From a checkpoint of a small transformer trained on Wikipedia.
Training: a variant of Muon for these matrices, 603M tokens, 9765 steps.
MLP neurons of a small language model. Each row is named by its layer, matrix (gate and up: input weights) and neuron, and shows model dimensions 32-127. Each number is 128 + 32 x the weight over its row's rms, rounded and kept within 0 to 255. Numbers have three digits each. A neuron's up and down rows have the sign that makes its largest values positive.
After each neuron's rows, "fires after" lists the tokens most often just before its 100 highest values on Wikipedia text that the model never trained on.

L2.gate652:122102129139146165109153131107137110129147089082148113154173114122158175106129140105090152156054128122148157086153105115178150119099062094114161095103131131131114122149153066189092101171140136065102125114142130020150181096080155208199143114135110166134101124161058119129161147145179143132
L2.up652:102156100096105129138164113111115148135091160103098121117106085136145198136062117177155069154179111085136147086157147085188117130105132154122118074124106130147061128169139166105123123129158071133131100125162082143126122090135114143192145079075116163111132104133109174081089106118156128115
fires after: "0", "5", "7", "3", "1"

L13.gate115:059142165134092153155134170100120144107126160122064096169178058098130200087133108155111108108150117117080179149120149119119125089137080155121130134050138155139120125135176133155084117115136086131092176154120146025179186131048105074121136164098162142096082098117084152043113088108105103151
L13.up115:094150141157151147105095192146081103087136129102133124113142135150133148157134128123070065195166155151109099093161152183108106138142103122157096102043104140156090144093156131193129145099143077082110162080131108084183157167062144145139146146145193130077077160160132129142084105114120099119
fires after: " |", "1", " ", "0", "9", "|"

L3.gate483:120175125126142176057137128041133162118182084083083130100100100114159182128155096161098100067128092094129113124123140127152146101165144142184155098092145088159141047118130167094124102181126124174159159096160135168180131205207181121171091084121162110168175072138150170087103091166103136150
L3.up483:111127151138072166155109128116095118138084149116094111106084112103070089168100079154066108172079130120142160086094138092168148123169166129118147114168090061098135111073134090155150157090088121164181131093170063164153144131160121193135122139110085074152185086126173157108071118190146122149
fires after: "2", "1", "0", "u", " Ib"

L2.gate158:102108165150139195123111148172136137127140141146121083118080116150108139157144109093170168118155140144152159155180110105137147106139035121127169116102103140161117063089096115102125067095068106157129165092101113178134097104128091085171062120079130066111152116125093152057130102144110152158
L2.up158:160107128159149188122099099180117096098135103112159068115137159152104096137103047059140144188168181117070154101157112127102110121180107171115085143115113106093109111127130082114079122139101126140075111127121077103152130134140144180131156131139090173160111093162134095134085119117117107089
fires after: " B", " C", " r", " W", " br", " Br"

L2.gate214:135100141084149117061130117080114154059141113102116143132139070163105118112172161137116102193130110151128102154105127130174110045137131111058132143086096078157144103179109159122063133089181098073144110181085127117103093119118143149142127158130122112185136082214097114120096170145114121117
L2.up214:112149132124134097114125098157148107157123052141090097112224150137139078107103070121043174103146173150145129135171140119100111108150177125132106118104103103170160111133180124109182065098111061141163128114147144143095111109136114114135106142133119064126115152110095098158125137171046120152
fires after: " T", " ob", " t", "T", " She", " sh"

L3.gate851:051164162155090189132069092071103156162112182165148140071098166193119136101133139060154118148135168095160132121047127104126143115151119122172119211127129167137165122143113079113071164051139102125082125138152102152111117079175079151159158093145107179136086119130107160119143144132067196073
L3.up851:099137111118126158103089154074131134129096136159122118109115090180098129109168152051129081171168130125202118112107162157057120133211087112175136089120129127086092130109134122187091117158128115143060148170104127144124144164144127126172168109135061153127149133132104147167076093158094106136
fires after: " G", " C", " B", " S", " N"

L11.gate195:175159108132118089119073070083196142123128130123136147136125135098121136135172105173117152203142108125191097116098155064162105143096120091159205116075163141115104080155093176066160134181079104121186119111113102092143065125156064174140110150089084168151165046113114201133195113140111119084
L11.up195:116078123150163189140113153140127124107137077071163064166128154101081127153158139117118115166154107131145149127135139169168125118109117104180085053170152094213181120137135126156081137128107146165123117156064070110140164115148113179073156158123114094093131142148155156151135175167148127159
fires after: " ", "0", "2", " to"

L11.gate339:177159120146117159144071154107139218186100117100186123126115086101127148130212084149199093100106103124088179113136169205082130123183097129129202171138141140123117070107157120110202135139143127145117091143153124129155158153121133133170119140158150142160114119101133132102148093127139126133
L11.up339:105123142060090154159162123114132151111114135208111065133122114089100114128125080142161159139106118140110040139129109096222165106158143136134124099195141103111149092138058105151162105161186126128145112120080136110128117137094113103139145155131119093149108179054233177146142157117129133172
fires after: "\n", " ", "1", "0", "2"

L12.gate396:152131144102063164135187135076112128104077116106155146151164114149151139173116060141120091121158086167114147129125152152140110086178130133100125125100130155128085126080191097114185092085104099079137116120145134066131089116109151147077144134155164137127062114120080166118119125178098087124
L12.up396:139097119025115099128142118149160132162119114177117125114151164224166153139092127129093160137088094170116159133137175105144108085213111158161146115125164186102115118115132159153145170161145120142099171156098105113152099127138151180124097127147152155121052157084137167146114124129163093142
fires after: "\n", " |", "|", "1"

L2.gate117:162190102132123101065100134098094093042060113163121127214175160151182219119134116160110108188120154105145112170137210133167127129103131122151101155186109137181119125067132092166087133135127144141171153149140167110116098063151060131173124121119175073153105102156129143174078106162125096086
L2.up117:085106157084100111125157096183118138148118100129145117110175132081132130156031145089109147160091124131101105101153157133091136114160111081092118116176153109101163127093126089063120145129148107081087072143147178123129052078158136145110115119118132154094128130097100075144105113125107126149
fires after: " T", " t", "h", " H", "t", " E"

L3.gate438:074107128143098159082109138132089132132156085109164119110160135192156119129084101074153097145138091120094223096121083131142098156156153104141190164128155208071149160085178123185116106107169165135217175196058100092163147118071060132136211114069095163126190127190077131151127101175097167175
L3.up438:074175142138102118105141202161157135143138090181209121105139132119161142143146131154104121132136118102098149104178127091163095141106154100120151126096128183125111130159112109099117178108154101075032151137127148131157130116084091125123148132089112105040178099123145142143078134094168155114
fires after: "0", "5", "th", "8", "6", " Elect"

L10.gate15:136142154105154134143134134102143127109142140128092122075108122121086135181128064159087089080103097142125075148130173092132125139188147117154083052120111142125078104143084132122163110099145092092132138101132155181118130122137158111209113091122124149126125162098130150117158123107114098121
L10.up15:147127139051111130132084177071085154164150092154091168094108121114200107110061135135114151164129139147102159075113127086171136088148103093127164094150128176095158115115132134154139159121115115078161133085091144131113132129201120096092052055080113133118142102153141141162168095142102118079
fires after: "9", "0", "2", "1", "8"